python train.py --num_hidden_layers=9 --hidden_size=192 --num_attention_heads=6 --num_key_value_heads=2 --head_dim=64 --intermediate_size=512 --vocab_size=1024 --hidden_act="swiglu" --norm="rmsnorm" --norm_place="pre" --norm_eps=1e-05 --positions="rope" --rope_theta=2870.0 --rope_fraction=1.0 --qk_norm=true --attn_scale=0.125 --bias="none" --tie_word_embeddings=false --parallel_block=false --init="uniform" --init_std_qkv=0.0545 --init_std_o=0.0 --init_std_up=0.0545 --init_std_down=0.0 --optimizer="muon" --learning_rate=0.00838 --lr_mult_qkv=0.4 --lr_mult_o=1.41 --lr_mult_up=0.834 --beta1=0.95 --lr_head=0.00546 --warmup_steps=0 --schedule="wsd" --decay_fraction=0.802 --decay_shape="linear" --final_lr_fraction=0.0 --batch_tokens=16384 --max_seq_len=1024 --doc_mask=true --z_loss=0.0001 --train_tokens=178800000 --max_steps=10914 --dataset="wikipedia_en"
MLP neurons of a small language model. Each row is named by its layer, matrix (gate and up: input weights) and neuron, and shows model dimensions 0-191. Each number is 128 + 32 x the weight over its row's rms, rounded and kept within 0 to 255. Numbers have three digits each. A neuron's up and down rows have the sign that makes its largest values positive.
After each neuron's rows, "fires on" lists the tokens most often at its 100 highest values on Wikipedia text that the model never trained on. A number after a token or word is its count.

L3.gate86:160160085055093089132178123139139012106172108160154146126145165077170157150080114155126131135122090086125115092115153179123107162117200104143131153114151124113151159190115137121095097076142094156099148120138194159095143074117127146100154173089091108105173147080131127087195182159126123131071127116105138184114108204197125138113116166106130083134151132153115175152209119132085179136119148126142148170124100128113092162100124098070101153156100117116119158219095136111163118183130130135133104148158144138126099136116127165109143167093145128055112128159105185131153141152175122126
L3.up86:121135088136149098156087107171139134145058112148123182063117136145141146157087035114130156097087124053117136090125108146119091159108168117131129124144170074118161107179115121172114161091145120175100208166145133121123121109096132176116125162084158112108140179107082085122124121138125106135127104191107145137114133094131141163145083143105141096175101101140176105037134156074118178155174095137143142149137128077206143135168144091111121076242118136051181104106137148135169159158083130126109120162140150128134133127101069124072162131097134149090145150072166144110152147107127124094
fires on: "ct" 52, " act" 30, "emb" 16

L3.gate76:141087115128138149121119113082177105131175134128135059117088086147170139112124099123116104180100127137147114077128158132145104088127106041066184098123063098147136144183141136122100094229122168041130129132122084160107155105162110103137097095110127118164107097132085172127078145130109124134099150113151119116195093153081089119154104120137124155173152119176138164139168097094139117146144167121154141084137146097166111216136186180147181179074090141157152088155157107135152083173112127160080108148157140110093111165113129109079152100175138076132087092067142158078108133162144106113
L3.up76:163071066102152123152124124153110119140110149113116131141124103110150121149199124148105096177084149126126123090107135081098111109148125092126107148099099090120105145162143107168127072177143145075099145132100097115175178068140109118119093114144152177133106120119087185078121139121153165105149184079174118112223155146069154149172069103148035156121110143171116149168147142147106162118161090152127240105118089171115121166068132126140171157146067165094141122179169138142152137134093150106104106141117112117114092086172133107125161060144071080122077126077115130092128125138088143083
fires on: "ra" 56, "at" 10, "ic" 6, "ar" 5, "ig" 4

L3.gate62:164122165157095126110153151109107102161129158169064080123127149147131173140215112131154136204142142143137132103143111219160107115107120075086131161181177112136136165138117084102114101159191111125155136150200078123070120206126153099140168133111118088152152122124119187130100125088159190207099148097139123081107094128141106136133160158132119134186160112128174118156121118145149112089097138126109126135126074133123097151075123102141118144079118069107117171195126136186055143117141166141138149184202095145205107152123146149092102168119154146085173174137130102129090109138148151140
L3.up62:120096096119111101129115138143102107119143181105049163091135069114083159154122122154137115143161105118129154170099127154101107159133152111088096176188156109197125115141122106066092127196174148145122150156116159150128146141077097145111172129138147139125154107152097117083122095074176145118158137175134144076188197129068121132126129116086146132091109195086163104174085146077167125150132136140134066024141146183163130126187115161170093183182173070148137077157140157135092102107155125084114108128147123130101131155126170149085085187131089118087084133144166157084114177138134129134
fires on: "est" 24, "orth" 20, "ast" 18, " South" 15, "outh" 8, "ord" 8

L3.gate199:137168150099135118125118110124145172136084094121120174113196132133122121109101143136096073133155157086140165143113115124153132180176102117134160150106130111119125145143164118111089117078126070086133187164132140148129188143150128125115157150150067160134146093097101130133129156074065081205158123123193118084148052115113080128120095133137182092136074144194115123146091093086106141099203159069120131111173136141143147189126131110130190156091115178123177113162163135156156052158101108150132120167148153061148100124155131153121061164153134136072088155134094126099130029092084118103
L3.up199:064135104124158140176123152143075116166136172154105121131153118144088205086106091106121175177171152139096074135165117133160089127095066076158124130115123098101133155174115097172088135129149203152123113137108109116137164072115112129075171184142132177131170187148089099183134104113121104030056107136146131093117176189123143096115108125110061100094120071062178128115113128165162115135167118131101157167170124171139091145171147130171117128179143148136168088098149078128117111156125153095117113124136138157132122143105136152107169090143149068142115134175097146110140098067116096200
fires on: "ar" 57, "le" 20, "x" 7, "ate" 6, "op" 4

L4.gate404:123154195154071136099156083120127098159124086134157139078130108084115127091181119103107115127155150183093123096184146165122086105121206156130151148107107135150166103161133124157100113140112099128069189086126154106112083163142104181116110055141181188150123181101128116160130114144136120162089173107118131187158116097109158073136157084098165098142127107153096116070043194091086111138090196123129088135088114136141152131083066131128120168157143137115104085122121145146137112091173128090141082175118109180162090151104123111119110135162187165130121078091120173081149050100119117161
L4.up404:126177117128112088104158108114130056154107077107130187100144133103137106084123172115120124107135095156182125118089155171137134049100185192126093138132114086157182148092147088122082096148103116168131127125146125161222106111107154130134091091196136129107126133165126113146146118077125157144164123107188143131205120138149121085173149042138140127111179098102114162140144201066125146100110135124122078098110116118132133108092135113066160092136163116085175108156118128087120122103104083165085071125137107099160155141136096120058156162178080215086130131154127095133132173151140121079
fires on: "ib" 27, "iv" 25, "ob" 11, "uc" 8, "rib" 8, "b" 8

L3.gate42:161127078134082117121115111157171092120117149155061130138062152163103158104122173165105113113148121168146129120114181154072105066114113127145167130210131102176146091059113129135119093127158126156231088165167143184169144158153111142052096124127123070141121161136100134120143071063140137106180148098118152127069165109115140138156160166085103147140156144139131140124081095105183152107114165129154138092133077126105171121127134135187047168109080123086161094111097135097147137137109193098076165107161109172132149123069161163191129117155106114158116119140125084079130154144094132132
L3.up42:127094153111083122120083124163124107116114142106080087105089158131146156137117169120109104126135092132056148087130131091107163080151111159119122104096112119155136127118096106165120156100152118149123072167078037134102126169143144064113182121108141155161117138145128155225111108097080121198067105110164101112089127115119180096148128145065107184085137072071113127116133131151137188169089135124153123141128059158132151078093108089176180115109139083136149151130066164092120163111085070157118156151112066109152118095100176122106148111104083158138169109185194093142134168134100175085
fires on: "od" 31, "an" 21, "m" 17, "ed" 6, "ad" 5

L4.gate320:129111112103110180138132109150168178139137127120082119083143108146163129135167157098099104132103105104126079167133152094095158124198144150103094099118083128172127133115099188165082136130166136095181110126104109091045083078177098104140135128182146061095143136125125105064147172120144136123207112189078136158181090128163168111094134124123060095140110146122138087101111097148140164091168149095101145154146097061146099130087162103135089116077148127154095133074167151071149085125151107100092149120158118144172078092196144162157084155075089159124136171140114131107115131152136186203
L4.up320:126131109153115153094163081187132091138155150178130087147133101133177124145108153121122164087143129144097095151124159145113103127187162060145152087152156140106145154166112164139093184111117156157114106137169178111132131159125070124073136138107065126140095107112146144080098134120193156068133107165100138102062193110077121056128116068083102127113082124129115135101113141165094128102157114063169155182153172123185137137113068139144186160089130145105054148067112081145113185170101156179139098098111162074127116117139135152130068100192144080148192103117164140166121127141102110128
fires on: "aw" 21, "or" 19, "ar" 16, "ann" 15, "ur" 11, "ri" 6

L3.gate43:092109112046089112087125102096195132153142096144170165130125114111105141133068110143121133117154126114133105177130180142157131117117105099111141152075157100175117141123131113127153031100170081124123146173146084162100132170145069104160156133119102091097129101073175112157093132216122078146142178186191167076120187176154113131151130131185095127080107159168115120123143172145181138105135130091087163180155096126100168166148132178108096165083165138158106156128168104188149112162124128055183167086108157067112142118136061121120129164145108154107138112112095140113081109139114115117
L3.up43:127167143084148121145102147121126064107110066109102185132137065123170137110183064153113151117165115158142038108132079139124179148143172126183164139175100181111145123125161156162125142130125151173055137107184143157167172147098167105116109220177096114148102125118114155189137117175108111166056118110120095166091141137122136165144109164139142122110155128122122151157167105137103093136075163099059113104113210150082110117091134148138143108109095122120112115115058142103132120134147185091080118146137175122112152100123114111106127065164157112081158161051130105138113106101085090075
fires on: "ar" 49, "le" 22, "oll" 20, " le" 4

L3.gate66:134133165137113100083142075174114102097128110125129144100191126105151136142085094153120163150174152085108093124149153178185144118128101088149138070107161119131195173175144123116155046130151065128134106095139064111065103107083170139123155102153120121111133095179133121138151133101146134133111180143052110193147114096140149161104136079139112108154076083128186167086115105124126116151140172167105095144152134152138109109158127141126147112118153117166083147123126123077171153059019133080089191157183123055080171122154126084118128120129162132070074116133178157129102159123137106098
L3.up66:129097131147087140068147137179081169143135134128159124159115150061117137186136121090127144112132080109179174173172186137115175097136138143118137127076157165088145158141152095111141051166162088115157140121130130124060098139113169085133111117107198200069175120135148119146154128085174111066150153104128101135176079081123170138159138117088128081163086066118176148100088135128115119131087104103091180145137106167138214092082133088110156107108155151099122166147160120093129149185071153141093164168140078062101158119167105126122146097147143188106102075157153146099124117141154118127
fires on: "ort" 19, "p" 13, "reat" 12, "pen" 11, "gan" 8

L4.gate407:124137120065147142136145125162127159124136125188125138121180134150153117092125094184082151171165140104161185138085124162102146155200082113134133131118122154193112116230124153149083117129127106140106123120100161169064095118153165058128113093128104094104075139095128111140147160127129144151172145155068096100152144079117125153138152145074083086140180058081093126129150118136101111108095165112084166051140130167138156079089117137105103127165095131095165149172120146095053128114143150063135149081115089176151116151045100107113134044150139127134106169096100110127116107138135188156
L4.up407:075180054100142099115122152137138104142153132114152071188095110124160097113132105128123084150134188110139114135147181147087057169128160120093177159110150121116144141129153164069108153081118101092098110119119152119100145182082084156151200161086147093155122139121107123150157191087096131082078189123124104145120052126176147120147158099086117117116128107148062076172093120112130129171121146131100165121139052152110097172180140070155114101085142090123098160158132099125126116120096125105149106144056094157154133188107129086168133154155145152089095147174153141116055160123209124151
fires on: "pt" 15, "et" 12, "cl" 11, "p" 10, "pl" 10, "C" 7

L4.gate337:107160179050090111121123114127118115143129140139118111089135157116104146138119093104175121088187121172132189148168148191097064155151160106107127181138090134185172096121158185136130187107149120068095075140141142061140089171077145092191101148100127160074147154139081123131129064126146125164105184155173128130190134078135080087129144129162114117122100120185155162073109191065144151165156112077171066112138082097116174127084113092115080160064154120140150115112135139111102143135153186133107090148121112134103100117148136108153178120190139133088160122144126091123107161081133123140
L4.up337:133130091068136143076071110064086170149109177117140193150139110105152098139149159124091105120144208192177192104172044192148132125110149145136117099130167120124137056175127113115134088091119138086144125129079098079124087128126127128117094097065145137153174141148120132141112136195150135155130179128101096063156149160103129114106134141144191086118180123093139138160082116181144168092104164129082154141127137163126126162142128114154107118118118072114116105138107154069130118140152158154178169117172134116154049128139072120090108125132160061135121110169143112178100082115050134165
fires on: "is" 36, "os" 30, "s" 8, "y" 6, "ins" 4, "on" 4

L3.gate53:137135126132113110107111111165129083103175088106138114134134148105097117106120100138086090145163123071211159151146149136137109162145146083081125118150119067156136155201159180148105115128080152068134057099121139123141142116104097040149092082083094148136132116093116156181109091145073093134114090090138165138100145159118134143167143130098106146131107146075093138135134082149099071149106106109089163127144130097170111175166200172170182072146110100169171126101136149066111110122139166173139156061081107114116146160132139178135114124138162160162180172131167132177152129067163213170
L3.up53:095117073143103130134065096203136085104108087098090109144113141098096098132195092113163116148125158164188132144124140148092167107122129125094123061123098098134110158038177166109088120096098155131168115136124091099102178124151148067167169103049108063102126114102104167199132084123093157082157145169175097108076129148092186134103104102070126131163134105190109104090112143147110098157096130154073130156152138090143152156133165194142122079144109139115180134089130128086128135131140147202126159151139117137092173143118116131126086113144076117157202138120131096075119090115127154158
fires on: " Con" 39, " Cl" 32, "cl" 22

L4.gate226:144102109103115172164169104080104098166129163085131176082096086119178109122126112106090179127130124068127127125158144084100166094096172114077120112170132077120148126146102149124079135069134116146097139140168134159193107112104158148070142183125084114127072115110098157140124111132160139197089160096133128123122149181093160098186150134129118089135137091110115176154113164179121083126162134198150185084151149110122099170176168112209139118062099129186109127173150122118117154120132152097187067049127113097117126049153064107168088124124166149136164150153118112149158166105128111106
L4.up226:117128086129140166143106110159162117147071096165181147117074147194139145127121156175112078099125086126064159120135194148110117091085185092123151121159167112167148111164161105097072132096176112148092120178136098089151099132091172146094091112135137131058182170101156110089144053144115205106141140076119158108125093096151135155124083168128116081146153103141140116138119095126142070141064140085088148164114147127164157134158130125113118098105131196152181121149207089128068121113140161150132152147121062159177123109156094144089115161217140127137124126126150187089140139124163096163
fires on: "il" 30, "es" 27, "ar" 14, " ret" 8, "ct" 7

L4.gate506:116099112134158153101142158162123108162117150081169115150117101099155043111115058081199074154131126087076175106155167167094129099131075113050123121116134104088124184107157145103120129158090179178141137150184184177143130151112151164165116103082130169154144147166102154110126154088103160187135167151194118092097103121117156116108167139124119071141131173104152154121164169143087102123171156132102135121188085095134098111079131135133079090132098114131119061150100116079160171110148173125117145097143200108130107176062126145067101142138158099097119113171170165100137150108120184116
L4.up506:126109170164124177155146102155125112125147099143169066137158118132106082144139085087130155133165103137158075131142152093197145175149094126147154109177092125058142125108156074121185144177132100220159094118158072171127120162149122147144146102103134133134188173123118094075166157106070180128148113110094139109097075137143132117169186150118144119113127076161124124105141107107175099121128160082064150139178117113123108117166197142068127144142128137021167056108117149108092164156145151106140165114150095170122119196148130161109087176161138110142170142092145145142102168077106091108
fires on: " en" 29, "et" 25, " En" 23, "or" 9, "ap" 7, "en" 5

L4.gate28:109164157136118108128171071154141143089188101096094095134076075124133142143103069123158071099115047152133136147153153174179106106130141145158091106160104089099197135138117151139100084120131129128075080100111174102114148133142091165107136160095153098146117119145121157141114123151139154100137115095086082169118188178149175106091088071096151100135116137166164116137124104080123083183152162121156094133087102157079178143154106161161105199119114127093099102149148083160156174115072114118121127165122161107130121159130139035058164125142121086132177103087149088156116090149151204197
L4.up28:118110123128109151144153168179132173069150114131141122143112178095120133154087142100132193121154093148163113127122105153114106144121126142134158161173083147118103126096149178139209184077182122105136145159129145071076079106091178084182077145098132144095158175097151110120152117155123150079133182153155176209103137136151115132102108100099173094100160218175161079198112064148144125102155173189104084139154059091142169108142128122163183092131089137134106100129112174124140185148175142149093105128136146183167111080141122118165167068167110101140149094111129143122147145153117138136
fires on: "ro" 26, "ail" 20, "us" 9, "ough" 7, "ab" 7, "ear" 5

L3.gate59:159198139145087102078149156133141087104181094124138108111175103136047131174150123137106154162129180186168139151148124159141112113151138070125073113157126127127091154118148110150088120097125158106189117120116144127099131176140114102093094134183098127147110092102165102111149113114159133150195107094144147182044115084169120126162087150152128112129122095155108139158162192180180176107143144131112166185137106088111179202143084127092138119071120093202207149100141161134102146131179111115180110160197116114114154168119139104075139169085113111167115121159126076137159083116178107127
L3.up59:119091076095095071160153134118148062143122067125169142150115079069089122172158152113119143055129148175081110114153070122066101135150148073113161146142114077131183116145130151170111148131097116133135126111130159122127115151075147126150140135152158108095084131143078141137126077135141092140137169148084141142103146123153101121146115125103158120088153172145090127145129069156189127082121139161135133074147079129214099162112168051092060127110176165130096118102211170147135089171106117129143143124047161136128120139105131140084115060075131117127135135090115039134135141145143150201
fires on: "ing" 19, "n" 12, "ay" 11, "ar" 10, "ey" 6, "ir" 6

L3.gate431:027109114083113118154120147122125115146063163110140159139119128104103074116109098117177129089188111153140130141182142127129136148144106137093125108111131092126138125133089161066178075176131111115099111099082160113114144197122179175159166135092101139115215190139141159102109088148120098082108162144077140100106170159087130071079080155101207165113098184142034109160113144123085164097173048141144112128172126135141162119125158159156122097120094092086089105144120122093131101135135134153147137126092195091140165100179150132137133095128164167136090130166134111087130105094157149173
L3.up431:066173134053100109165103142171090179121135133121088123087066115104163095086090119153130141122178152138165133129163189152141137094072138181153138084078164082151158111128181101090107124107107108107104149158096161146154081139116204098141155142110076080146111123103196122102140090102098104126149124063066154132110124141226132127136149151108117093100165135123140100146076101096093087086168135124091147181118110136100153146124120160116139092173121172093191137112119123179177177137158157103140142085105067163138071089203163103138092145158127146079116119126117117121169147122089111150
fires on: "qu" 25, "c" 21, "ens" 10, "b" 10, "==" 6, "=" 6

L3.gate215:079128135143122135133145146139183106115179106142125101074201100088107098136124150133119114102120131177096096112138106095162108103113124119124119106072130136149134120099078183161145139158140108133109080112066100061072074139118123099120120112125087158078143193169040166110149179096083140158152179158131143138156131083127108127135175102131092099158122106177120134138138129168134111127119146156040186165127123104179150124091116130142111153092032106111006068131053066147143149073152136147099149132115122097131107151106128175155141127105139125117083117144139106063112135147156090149
L3.up215:134131125130138135094031074117145128111167160111118173145078092129119065138197128141130088118148080096099083156124155132130135124175110126139102088136109094150113205108118124147105093188151152139101114064208116128055096106149146137166128123160092106170108122161133089129112075139118170088135120094104119145076122099154198120179082195139095113116118073172125058100131125142135127172075129119118118052170121175157125160086152140066154110126151107126139157126119117137040143138165161126149130123131113111122098152096118122135142123170076116137186103146125024081156129120142106100
fires on: "ri" 73, "u" 11, "ap" 11

L4.gate262:138142129177143096112092115138135144089157125126063185155135063141121130112107140128112097131152107122093158123119196096113132095118088147142097127145141112165164119146128126136133145091127099128081055094131095104130084088079165104167155101113150129095137088153131154195104130111128102107059147168130130141194165105087174119130165061121128023133133149184107154160151113121121152079163125084118072136158144089122132118124175179122106128148156059165126163177157111069139147076140183110096200104180070113128170115101163095137122178184130112150163136112165148118117159160164160038
L4.up262:190127098135098145160117110179133160140080161123101060123128135158141145128093136077052124152084163065105107138086123186137123100135131137118145127116110143090146149116089122152110172170188143082086119164112134075128159203085147135152178178096135140139070157114188202132113119142159114082150157132144065134103140101157150126174115142102111125141169088151117028103191077152163139141149158109143129140130124088187118102142151116147156113106149136163136110136139158129103130143183147115132193160187132166103135135105148099183083183110136096084128059111124176188152085165081155112
fires on: "p" 28, "our" 21, " ne" 15, "ro" 14, "ree" 12, "ear" 6

L3.gate21:107092147144121082167172107106119141138099131135112100084148101205079093183135050118132130187142119196169079155115117163094111119167120093144099163159102123115186095084168111089098170105136125142111132083132166107099059146119134146153156126164130103134137122157151096102188065093084136128106126160146095137134133082117087100115076150117115175083080139144143151088135190181109130111058109109163085150149121139086158107149148144118168138133126151149150144126080137136113114142100214171083113140156186070076128160158096121163138093097155131099158067158157054104162147095183151164
L3.up21:100154114092078165121182119095139128084127090094115133094164121152115106139111124127109090098135083193103072083100089102108148101167080118157146162109076125140220103122166099074140135098147109118161094125127171174139137166095154093181145141120114162083142116134121032096155114128168119127189159127114119130135132138098126098160104077176119170111124134143119136093102111133167139108077157157143136164178180153082139109129119138105214118124128185099167146127116201075120083149069066188111151126176177118067126161131149163142152131127071061155129155127127147177142162072102135135
fires on: "and" 59, "d" 14, " Oct" 7, "c" 7, " cons" 4

L4.gate30:128130117084077092158142117104132072182086095143117147076077120104079141072171123172173154082112091131119096176158130121076141108156115187055134130138107096169149096144152160128147125120153200144122100145158075117139156125101179135132147177188130129066177140113095168108152081102084095104115087103114121181062117126144152126155149133105113154132096125107093087143124199141139075097099180142171147123116112132131121077135162105116109174115138157125120154117142135227123119135122143097143093115073096158126098092172166116143187110139156136156161108072222111127125080100061117097
L4.up30:127067183109052058155093105146116087165056073086096201123045109160096121091194114110102158160144131139143111131108125147148113135135105149083121136163113104121148098115115129207142117119121149090160117165116070102095163120144110098112161102120182108157169150113172128136152103147097187116098158163091093152082088166177121123135144087141087163140147093108173097143173149111109119109104184137157084153164108135145112126130100137126075195132080150112113183114145185139162081097134141147135117175140182119154154098112138129119081126205172145092103162160137129124172111179138187163
fires on: "c" 30, "m" 15, "id" 11, "ent" 11, "t" 10, "od" 7

L4.gate349:127104210092152152111121131173092143090135108132136111097122118119151131194150111094069123185101145178085142104145164190031085145189123148138140163056133121110066140111104115113126093148109127143135078146139127091104110116146124092080104096173114108137129116089089124145155170113108141155177079107063106132177122096150094135145146121156105148171186138131099099161129145192121088111148144137136117148117128146146139095138168094051099091147138138148156102107087154110168152055069119092053133074156089142138159145107159120099092097137121147190127096150127177075158168171081141191
L4.up349:068067110084119177178146134159109157095111110194118095162075141157191144094168136186079123139140165068137171160144117164112064146127134146143131156171104120128126073159099109144162146133115120152160136127106125137168136102128101134153112149167116066124077124072107131077106207061143123092137171180082149069126053108138122176107146118143121157138153123141111108129126140096125037113122147143180088106112139035099152144112120125189081119132094183172154126088175174133168142119117122096119121142058114138129160113155098124190147143131103106140118132162124105195135074134130157108
fires on: " stud" 30, "ad" 24, "ord" 17, "r" 13, " of" 5, "l" 4

L4.gate439:111159112081137152093127085046152130115097171115150164170184141138158029136060108103121143172099115127111176093036121103179108091170151154113152173106184102173168101133170146086119109129132071148159123098110171103171120123140147145118139137167133107184066152103106156148076138102070148137149151202083147153164117101154106153124128123130136107100133114150089104135139116105146096148165113120095137048082100122124082146127136158117050131127086148162105037085105116091086178107099138104115132138087129096169082142118100104191170150120108141174101144110144110131131132110141112094
L4.up439:127136142100123187089122089114141168089144191131132142151123140117190027172021151084173156158088118177089188090102139152108096113155185104143142156106136111105148089132190108105140120155146104112143198078129105097140147134141175119077133160165119114117096176177084184111111126125115142091139130166099139194152132142167140131153107129137185175105140112132102086167142092151125132140139103120076128090144084110131055121125144123113093118119080179172142075121055099149107126158137144165077131152142085090143144168134124092131160140180123141142152141157113133103113085152103036121
fires on: "ess" 22, "ow" 21, "ent" 18, "ap" 8, "ri" 7

L4.gate459:171129120137111095085139153108149133136134137141147113117127156150180177141110126121160162177134146140139052096062130112071110096153097099149173114191101154167082122137118092145149038182148121110103125171127107142124176137121100124138140176125159150170175133088092191148146126091192123104124102149106155139098160107119091085126177154160162137115126115166090180103087146137158126157103131099088098112140078107132109177117064152136083122099084174168107143093143129086104082147107111024163074083155173106135141186101127093111108125061162170148135128168093126166180208102145150108
L4.up459:173081127150140188140097109153116171158076167153101200048140118121150158141087103132138136103188108115113052174144177123100139149143142096101166191162132095123166161141106120182145134167115142125127151115181157068134138159153099132107102105123192173105148175141068123078104129161141100146197144103162142148117143152138204081093144149043169149113119174169153142164128121100105158157125131158194180115166156103135084175152134099069128107114118141066112156210114139093116154118089159130093122125107159131079138138084155093167104128135119103128084161141112112091149143117143099083
fires on: " cont" 36, " en" 29, "est" 19, "eng" 6, "ord" 4

L4.gate339:154108144112131151093095106126135076153140045116180092156143188069145136125131117152164094113131136163163122175076109108213125059135109137166093170131105104188133060148156133090132148122096155086107142096148167161139120138129159108114113144100164168116130103093090102133137227146150119146088129069125111140158087184121136147153108137178105113187126183129134131100143111057183173106166119039129138140115130075129110107082130102140097139076117090138162067122129141105143082151110119124126140096150073175148114143077078103177116148133086156100084115144151114133094074143183131076
L4.up339:115105115100085166104097065151131133093134077131155155140139147108109141159170128106163135170096167154122082170148099166191099088124128135083109143211162086118090054108136132072151208101105084134145091167169187135138203108092146073150121147149137103127129124089105125088147059121130156125079138196151113197131123149196121160184106159151138149094081154202135154134130169100132155165156113135098163158115162124081152096084131138108151125131104097109088107119129124114111097100117111103061157120144117190104121169068071125176126147123096165110159187124133145106147101145162131094
fires on: "on" 36, "p" 30, "ain" 14, "im" 8, "use" 8

L3.gate340:076167100129102133100158130099135114162192138111160134099116082108148131156099160175133154206149161195143115143117111126084162059139127154156134147154089130150153102142134092096163097155102081180102148134095142161133156114132131214106131179187195089148149126132150069162114057122161187130166142093154087163113105121119126087138094111091172148156109112118088156136140173164129132086095143099208131118065108135167135108166099141129145103127161113119159116100151124161148148142078131137197089200164128110122087126146116093121147185144154187142154070198075126093145125111128146060
L3.up340:105125165134091106147140148092097065083171167112140201095140177150149121140105121166153104155139127123129117141122117137127161067103128199120139177174086091106146191113104108086143100151120090222150109114119114091150140163135104131118050140196128130111135104143174108189104119143116136173140099118108113139106133158142146075108110085109147090172095084125101102138110167171160134072070134121201132070101171138127134124152115159170148144111201140140179083108162109120091151117145113191106123127133180151096168137080159126143136143170121093087164135209115117110138049061093092131
fires on: "d" 67, "ob" 32

L3.gate468:097155098123128165130064192104054069180108133141140123097108157139109109053086086121145123120166130092129173139141148084193118125138158100137144156126145129119138173123082141128186189146122127175148087129157128118154131123167137111038118141144123098104117120130069221157113069129066169092095091155114136117131143163132144100104093183140152124122090081094136060163121149103125124152121109115109111155148068107105094106162136134158093106141068103106119089092147092155146190110159205108149139111120158159120128179175143070132179125121104133160105074139146086094126170108196158087
L3.up468:095124121110129199133133128168105094157146131176106144086108163136136127138144102170178206134154121125105109141162098113187163112139148134138150153113113174110187171092098146119150114152132121162134125130151128191109078128141163148052183154143093110134169091169117165173152081125150176119134062169104119134172143158133071135073090186128150130109093097110082087139130133150103152179109140085125143151197054100077152094145114098208115068106104157159133148109114130185122133044156174149197135142131128124165113125176112083129092094140143162121130173143103144132155194137166151074
fires on: "um" 36, "qu" 34, "ow" 12, "ew" 11, "c" 7

L4.gate303:102121089208098095133175118176108091132137109103074161126094148115110106194154130129126125167143108145096118089117066153163092126150174102115115118117102149175130183105124121081131153106102158057123121085138170124136115075103075148103136113064166125130144119087166077121048125125147138109112076108095120121141127144078131152100158140082198155111179135132080098170143121096106159051130151109147153040169080125142119129181155117149120115119148080125106161118127150104178122088104134151107115106172126081167133140052154104043110145073059134121101160068118128137076111140170123110
L4.up303:123072086132052093165122110131129064063129169111109176124178138107063116148152180190108114145161084162138103124165087129178098132103166121142134175101075097156164136098151149119172159111140103091196126088132117140146151186103138186148135194151082111137173131096095140105143099093141055118155148127074176179096115160137156128125127143175139150126137121184106158124121116119097156086109134112118168086153108105204108116174168096114116119087125086117162118121148143107112123096122087151174155148123157092121111111129183185150131201103112157161202107174155111118140103187157081167
fires on: "ind" 23, "ing" 23, "end" 18, "ey" 12, "ed" 8, "r" 5

L4.gate267:093108107125131126096115190112132121058067123075212152115134123113115083152105073172104160067142153143093153153152091139187133100175158160114089090048135116122087180094159117101067115125124148148129149095100106132111117119123127152100063133136075156118136131080087180110203139127102104159168111162211103129136104143116116112163077133104119139141155145147096139124095145047140101180087121115104133154104154120144143178193076095082187118113092155136109074108134160176140063121157101200131146147128147154128110122130134116143109053102167138131145165162078127101132132123143170154
L4.up267:064122148093134078133121134128101099149118126050127182140106088159123196096133080079154069178076099137134128152162138122199103156108088142102150147174115123179091149144141137115148100126132151153124097150106126163159083166099168137115146056098084168142113092142088170115163114117082131183098115098164092160187124187107116147103097098113150052054176183151135180120125188116141099134146126118123138136125157133086135069076173145137184126170145136134130180145127105136156146086101120127068115137160168142132177162178144156095115135167065149091161127170127158191124095132091130157
fires on: "le" 38, "es" 19, "all" 10, "ley" 8, "gh" 5, "'" 4

L4.gate430:135086152126137172174089090120085144150140142134143095117170151115096116134141205101116133098119098166079116089206174126144112172104126127078068137085127114157167075150107187141170122146075027096167127150189137126174181111118085171089060103148159079096122121128174124118112142170109113137165108120090169132173127188146197167100140195120129100136149152141177116192182152167134155100142155204135114151110140169136071164118164150143181130087151106138120110109162127112119121136088098120100093146095149084124107103101071141092162106175103110124129148116129099154118098166128159117
L4.up430:200118145145186122151143121118124182122171149166117103137213086155111173130197165161141193138129085163110151145162191143062171122101085091097163122089133161158161076097125169102106066161136070147074127162124122118155147190144155129082154157126153094133098157100160095083135103093127083157146109130120191115173109164137167077138129130141121119135142088134180131138176171117138173135106177117110150183054107134138128110127139096128136153068114162187159136187180131150123128163126089133122117133101157140125080111166121116132139108152167090106122179157146109156170050100102182126
fires on: " Sh" 21, "ar" 20, "al" 16, " D" 10, "s" 7, "ers" 6

L4.gate307:061117074135142137114136065092126130100139094085105159125104126097132144152112088074155195138136147129082144098157203187112219119117156050124097134097153120087125130088133127137152113110132076133098171079117128159123138108144134133096119137123151172137082122118131152134109115123063096146077145081131140161112141103130122160170081093073154145139121133132165137118137099131098131121096171157184137136154210095152117058158049121125110144159153120097096182133114120132089124099114042104097105099142152121057185121090136185110129118162062167119072109176106131164144110138109158055
L4.up307:109166153134095133068116163124178124102126118074151078133122150129096200123118166122162150097146130161144143169160156114185160090168137160164095157109137127160100056119144078086119136065163109121101114097131114126105124038109104123104145077130150122125146152150139118130190195159131063136097151132171158116114184103153158139177147133123159135118127149089155185123185133126118179134075115118173150110143136151157189186107107096082117085173129158149086126143034108136089071091101121168072097142111122162098181134107144117137133126125110113142138015118116139177103169141122105081
fires on: "ep" 26, "ff" 17, "p" 16, "reat" 8

L4.gate284:078177165174085100104104147109123175173121159111138127089162103125102100122118090119109131104076159086144162084121174211092147153123112102136165153129179105091162107113150175109157201128159123094150133116082110092050111158104107118155101147120125097130112193092137133142133170127134082115076106143154155102122132118105112088157171154177150066151097131116158174123161099107134126126154116125250099132150124128158148064142078160142150138148124161121164090109120121095135158128152137134119149114102064191149072096110176191090145091095208118126134095110040126139082112113124094140
L4.up284:169162176083126102100092103161080054105174126118115109107128117128111115154093142149103151134172153116162113132166108145138142151036130081189141176170137103152162126166096107135103151082144142132150112066123140112118170143138168100088154043128062154153115180142230162130120093098092116135056162145123157106116116176131086131134081075084174137125101157100177152105164121148153191111114127112136131068105116136077151135108167165118163173119158138120181106138100109123103073128071120164135168121109179149113111121115172123149162121187112107073116102076133072161139135136086102166
fires on: "on" 27, "s" 27, "et" 11, "it" 10, "ib" 6